config = dict(
    head_dim=96,
    hidden_act='tanh_gelu',
    positions='rope',
    rope_theta=10000.0,
    bias='none',
    parallel_block=False,
    beta2=0.95,
    lr_head=0.00541,
    batch_tokens=131072,
    max_seq_len=1024,
    doc_mask=True,
    train_tokens=968800000,
    max_steps=7392,
)
MLP neurons of a small language model. Each row is named by its layer, matrix (down: output weights) and neuron, and shows model dimensions 0-191. Each number is 500 + 40 x the weight over its row's rms, rounded and kept within 0 to 999. Numbers have three digits each.
A block is one neuron, or neurons of one layer that tend to fire together. After each block is what it responds to, as a language model described it from the Wikipedia text at the highest values.

L4.down65:482482462488489499509521505397444564562502526496500468512542536479497474459507518470477504533463498481479505515481492496510531526381428530499494512506551542455531531443557525529500498461478495465493497545483540522483520531536549490481483495470520468495465396423460510490481561535486480521466483518583434499507474507535475535496461502525584503486493522539518487503491513448533542488521518509566464509508463456480395443409513501477497476496524522537486510447556511535542501448505530503470504485499442515483545470534476483575549506443497503506544492510532488576477529527433465492
L4.down219:522460427502439495423539518375463492478552494444424571493531465547488474551546487503593426486506520534475444517460477503490459546367497500456498542492481495526457546522433459469478440462480445468424468535474490552498464444503464520485529490437535472504496547420468496501516414470509541482556490446472554487492551492481526483507538520498530473509417466535492545504504553488400467500543518513529486515575540471482468478534572490553469516457494512550531477451456545561555557485520548499570483505571528473496452473474542501518556519485458499472437516524467574508489503532446439500
L4.down509:449554457460500498577506465423452485518453505512519550459535562547456481446547463546498477456477496516570456505506475515576511522384468511524500588442479555548488509541547506512498467482492446411492514535536467427546422507545540512538479546531446479520554503523468519503451500556534520473552485474504504510508525535567523480457417533511394540488488493517518524524469470454488439501534512501481500470531534459430441446506431570416476481537461507488469494512562489503468477468532515509492519480528442531461506484499493427595505447556426459507504499488478558486484453553523460500
L4.down588:499434526450507461523390536608462471497546448524519496506450537520524499449484489513561467561446508463505506563542492423524460468519457489509472508503548479443453505478525496445497488529516501559521470526505490486594486512539499441496474481546491537495488474539499486474536489485561474471535453509523483497529528526506537509437524426451517493544500446461576485540473493418488525454471422472481504539521552452519530464546487475468512494520530569505522502500501541508570505555540552413531579584509485468496473562525468459472463469505490454434532488487506510513523485534512544482
L4.down743:460513486540497486525478498305511505491513464521504531507496532502518491522521455474534535493535507542490500497484489525511484518341515497462488510502499495509529480504560494478511464479491490509496533508507474451472507494523526506544504490502484516489466454486509495516492491502477526486506521498545489509520481491558486518465492512499510429524449482496502493471521472504554511502505475533530510539521517517463406496486450504504486532483520474553528480509477513475494503497511576500531517494509432514481522461507500489647515505484491506541495523529476513480520483514483471521
L4.down1045:518522475451480490508515516381445562515481500461504566491538462477516511507434480471550525520442500462479498479531520542510538533287460534495440451510519501502595520506506565513490523444500483462479518536535477572499462525508482509514503462539509492509493492494487516521525496533453474460467539470504485491515497499470515471499473514515472516463517515489470497512472480546539528463504496514497504526521475454464458497516479518428431477531520457535535525521501526505518490455516472556472541500509409469492555477472481519576484521489494554526522533505505510535493515498438450526
L4.down1054:453532461481484560504505472388527449484546505547454485463540508509576491558545473450544437497473569501476486529463495487565498467283477531536475494528513541461490498506557481516485478460528440475471519484503505442484490502526531480498471520548564541507510504501522537516506463484473520528513544526416537474481514518474476475519523550501482486530469427480529515470486480542578484438542474457520461536474585453532417436481542521510521546482438544507565563457489524541538491499492463487535520548462522511493542507479502504592576503517514519478457556512515487562565464529482552578
L4.down1174:417473491545428521490545579436520552467506451464495565487477485527533497510484476471543503478515488544505482466493430440503470496324498475426491496460447514431515476459543565509496432495462497392506483519488476524525473468480500514514497479547535483516452487460512478541527519479495497424546552488432524515501543439490505518520496453513526532553450468443510432450473571565543522480534468470573545473516537485521442547500467542544518516492479499513510518486504500491511462575519515446556511479545403506514435504455482498556541492502510550538524506503447466495454485498446531514
L4.down1305:470430457554493572513475506597551530555455453521454441510573540475457465525508445597505493544555613489518543582532440455472482454434516497520517571462439511490439486437548540531490492505438511376488526501549502482504476537519440500476505532456468446575529514480473540530496498488517462507550505426455521502426451454504485511533421470557460488495477482555488477581512521544390474532523481423475484562548530457488557471461553515473577505519497574560507503483502552390504505472469436424499519513506447485470568499450514425470551500510488489512501515450454543496501534520508488554
L4.down1466:493483476486505469468471527478560535496508444483486467463480541565553528488493507452499530480424419502516550588478511454421492502520495560492510522459499496533507565486486501525396486502493459401483501481485467546479481480461544522434498523532434504525530530464509566534524485514445527485510460516535470499506603463432465434489507472510522562465510550500542537522474526554403568489522550464539461480499452433519591511536579407530469402496482503501475457448605508483503466477530516447582469549529459519514463503467500500550620470458492495470531533444452497545510555544505479497
L4.down1545:463443525508488450520555473456459523512538535501517489432479470387501462515499544527581547530528583552518398525450510514522616485381482538503474435457453501544556560493463518505498510496499521524472450514523573539488554560439505502488531496528485464556476504502550496524544469494435522562509466466520538450457520490462511396528462524425493501478465517566431513538502457477486515500512487422503466487506575533507451475495500487454438455519496458567544482465551486482509508524536489505501508514469450493479437493454470510526558501492540539554531499483456619570491537539511424501
L4.down1636:478502596530498484442509588578489510481470469517489521452583516472487456421470465562575487517543543528502534512582429423475509443399523542545466467500514496490487595449522464489447485478542459485483526542475460467512465508447478529541518479496504501507496507556444483481466443515534575512489495555470491418502497562461511458484491498501541504460531441526536511496495476497548491440525528491425472492510581498491446514487503491419559551551455472475535562492466462462480486425530439478485542498588537492535572476564450490524520432484456486472528461442470506431464480552478438519
L4.down1906:498503465467510522474470416400468523486537500483506561516476482520496521436504459524453533502463542483477503469528530504561535563331440492500482437504529491494568533450546517513502540476475468535481471546496524528544532507522525522531519535489514489507499515515520512505424521484462462514452506479537475482501506516450521482553448470468483517509519449483508485548530477501592484484498485512521469492540477515459397475472455482457469469533485428557528482530549470401501509525490516454488464507482449502474553500431476552627558488502472522544543537538583521525422504504450489512
L4.down1908:446507438526467496444530472357478517485493510513501541500488470499484447471461505468517522521501561530469418492517501525479525524231498488434500520545560533552516526538514531473475477477493498461485519506472523524513458486511538520525478481526503469487479486471527502518480460502513482524468537472539454530497500504497464472483484497449509488547450521524494550498498508503538479502526467525503541483498537508456416544495519516503479502513531448577510501466516494563533495500556536508511502443468463485486494483491516489605532489512486551541487506551453529530458517516431495557
L4.down1989:499453435549517449495518523377574518522529450518449513511497538551524544532545468484565512496522543503486477515476463462475468491297451507511528515527516471521466528449488494524509506495506519479559533528469457522458464443501506508470524511512506450485436526474556469486503462526506533424509498491498489447450503572473513488407448500477557489457531499462512513454505504535568455459540503481520507541498473519545449481499472452493511487418453469542515540572564488517521537570525508469577527482525444491548582496492512516558578555472506496521472507493508552486467483519486467528
L4.down2004:422488492481497489501541519458514469525531486522506543462386469517525450492495444488528519518485460505496511508474478456514430509413448574493469489530543440484558492465522479465486510423489514557477414453465489519488514520472485461420478451497467567574469482495480477495579485471463473594540507481541510505517622512459489444451462482511538488567478540486553516495563529590522428486478467525554489509504528508458373489492461460531471420438458422581538484452536506489519515518559560524520459447491459496467498592465569546541473418544507510494551441498448567535427564517458550531
Responds to: Table and list cell openers. First word or word piece of an entry in sports tables and lists, e.g. the Time column header, gold medal, or name initial J.

L7.down382:550491557426476502482467493521512458533542562502515473524497504419501528490504481509518484430487479558433468515485477500516440472511579464549414494509558531472562498479498420522468495499486555312518511534460533511488433541512482503504421499528513511479475505448452505504506499526530465477459483462450509499488519477502500470517455496480421415512517444483506423558496471528479534467479490449456547486485555485519356473467425504490447426476526454510484534484484434471531519449553522475446476527486481510534472460613527434482520551531526441493515494537507457478493552526546515574
L7.down1443:468521423479480484548529462522503526508493455501500467575461510514519493455523520535463495508475438501494533520538437504521478498536471539519508492543525529522478562505518476412434484499536523426535457517447558519445486500507533490519510520481557522463534555552580523470452550476534462539481573498442472475489575518515521422459490459456424504460521527493532530510520458441575545462517493531485506500466521459495579481494466475516478466502435507539460509454558512548515491497470408479578515498442655523509540571539478449453473557526487530468438534560543491535615583535456541538
L7.down2069:486521411531467503438495506642476448504580557495592482533484465486490444519490519514444519509418487427405567499446474433445517515506519451523491448516527547474592542482538445516503590477512462502488590448441432492505466520514565501463403502438548567464456458510583511532563515533572546550504453475543481450519503546477532508595481494469510559476475444476558454456481538564416447529417501499525528485488535477509503480492452494557446456516548435534521514497520491649480510520443476498538509530490461533522490531490496492450482506476489474466566472502556468506469499421518492487
L7.down2100:499519470447499479561548448565571448504491445473488468526446446473486480479511559505502478432469448487505520501478475466501432553578485516522557471534525507457474518500480432444462461459511536484495475559544488522426503459571457530526451512483491513480556528505563498453447556512536456539472539531463474503488517520530530444524494497488444450501544529451508545486516542499490527487502466522480435469444571489514587446491562451494469477534486534533530480502563493449524482525445473471511489500497544492475516542461501432505494563483487476487481510494524456485601577590511520505
Responds to: Pre-verb modals, table headers. Modals and infinitive "to" just before a bare verb, as in "will react", "cannot contain", "able to ambush"; also last cells of table headers such as ERA, Votes, Totals.

L5.down789:515479504489480493424486512394509571531505468541490483478439545449453481499538547454557577547489529505533474515516471584560501452539512469515483505490451504530518452491555499544387461484492523563547438416538493476481486494531505506425512448485412460505492554462512514476567523517516475473473505550415597531385507465546505481520510554475461515535446554500518516529483522473451441531520476584512490536518518474535452520517608505515465513509427427550473493617474478539539576520500537534447498475507454443610537479458502515492417487498508550568492511514512513510457514540529548554
Responds to: Pre-verb subjects and modals. Subject pronouns and modal auxiliaries right before a clause's main verb, often after that or which, such as would, will, he, they.

L5.down1489:496480444498447481490536535387480562556460485489539497514472451525483464490453541556541457527510553465447512510501463540515488544406472523462493525485468575514509581461486465497519539511501529547502475488413506516494508482522513515495451500496523546455425506501556528544544488531470505496485579518561541460529453458431528476525516541449594490509524510545516511485541514467488524571485420514539506532485525504498417466490536548477497492551464491499525525489423533563535525420528491556584518452463443528499538490480471553598444478564492522480468558527444508500398575462438477462
Responds to: Table cell openings. First tokens of cells in Wikipedia tables of sports results, rosters and medals, mostly a capital J or W opening a name (Jolanda, Jumbo, WTT), plus numbers in climate or coordinate tables.

L7.down235:541540575522484538608426439485546527468470513518448514417452567463464497496528483475468507469534530491457404506503513467510532561510525493511481473529494521541492484445491446489471502483469448642451569431528562484547519465526526490452483462541509524543432508484475539486496464552503537452491512452512472464590481504462458506500436526469476580480547489565548558529498449538513585466463639498486553508480509517457508454566514512508498508446456511461566521503448477508483557552496529473522473594508451564526521467509517414496538409510507491516506548494573469475549520515502491475
L7.down312:541523383515421498448517519651534484556501447468531479495431470402491500463528545548495486448515494568481542484505514512524496478534493528527451460559570549488494493477460438462543511513468457407515456507485516530504409529553503518538445486486497508501525452513523505544431440526528506543498503442447582520481447449499488507495558443460462469489507453477568523551493538556510520580466469511471467474553485543443550487573521513427513476464524452532504499520354519528469547489526467472484456529432487488458546496453541525509486542512499493543496590476569497488471513510541505512
L7.down956:528496597513535469556514458500398439494518523442523523590475470472445484511531531494467569464431518460418494551453470500462535546424535501534563500499514452593557527425463516471519514523529503446487512536552487507514472561509442502463470522533547460565476541465511564521446531543469515559529506509418513470455547487508532530501507505460572593508545493516458487481472435401426502487510524476544502526549555514526499536515537522452552478497501433544477487483488551453484543475486441465514544557482446470458538541410428460507464498492549497493515497544580479478536597442565414504
L7.down2044:510570668496444513480449468374509452476447469503468512441542516461454494476486462485419474530524456469464522500494566526492475579473482486487517471490471524497474475468446488569556525469502492456512516510472460486518509473530526536479423483433466411478492513507509507511559460513476432472529514453469499511516535484527441491474535488494484543474563463512512447488620452555486518454560523492510546523483500483514459531422524545491478470463547512479493411494519431502435513515691468482537503453547453474500599440514529522490469526566521533497494493503462425493535492502478510440
Responds to: Capital J in names. Capital J at the start of a name or title word, mostly middle initials and first names in lists or tables (Henry J., Jérémy, Jump Street); weaker on other table entries.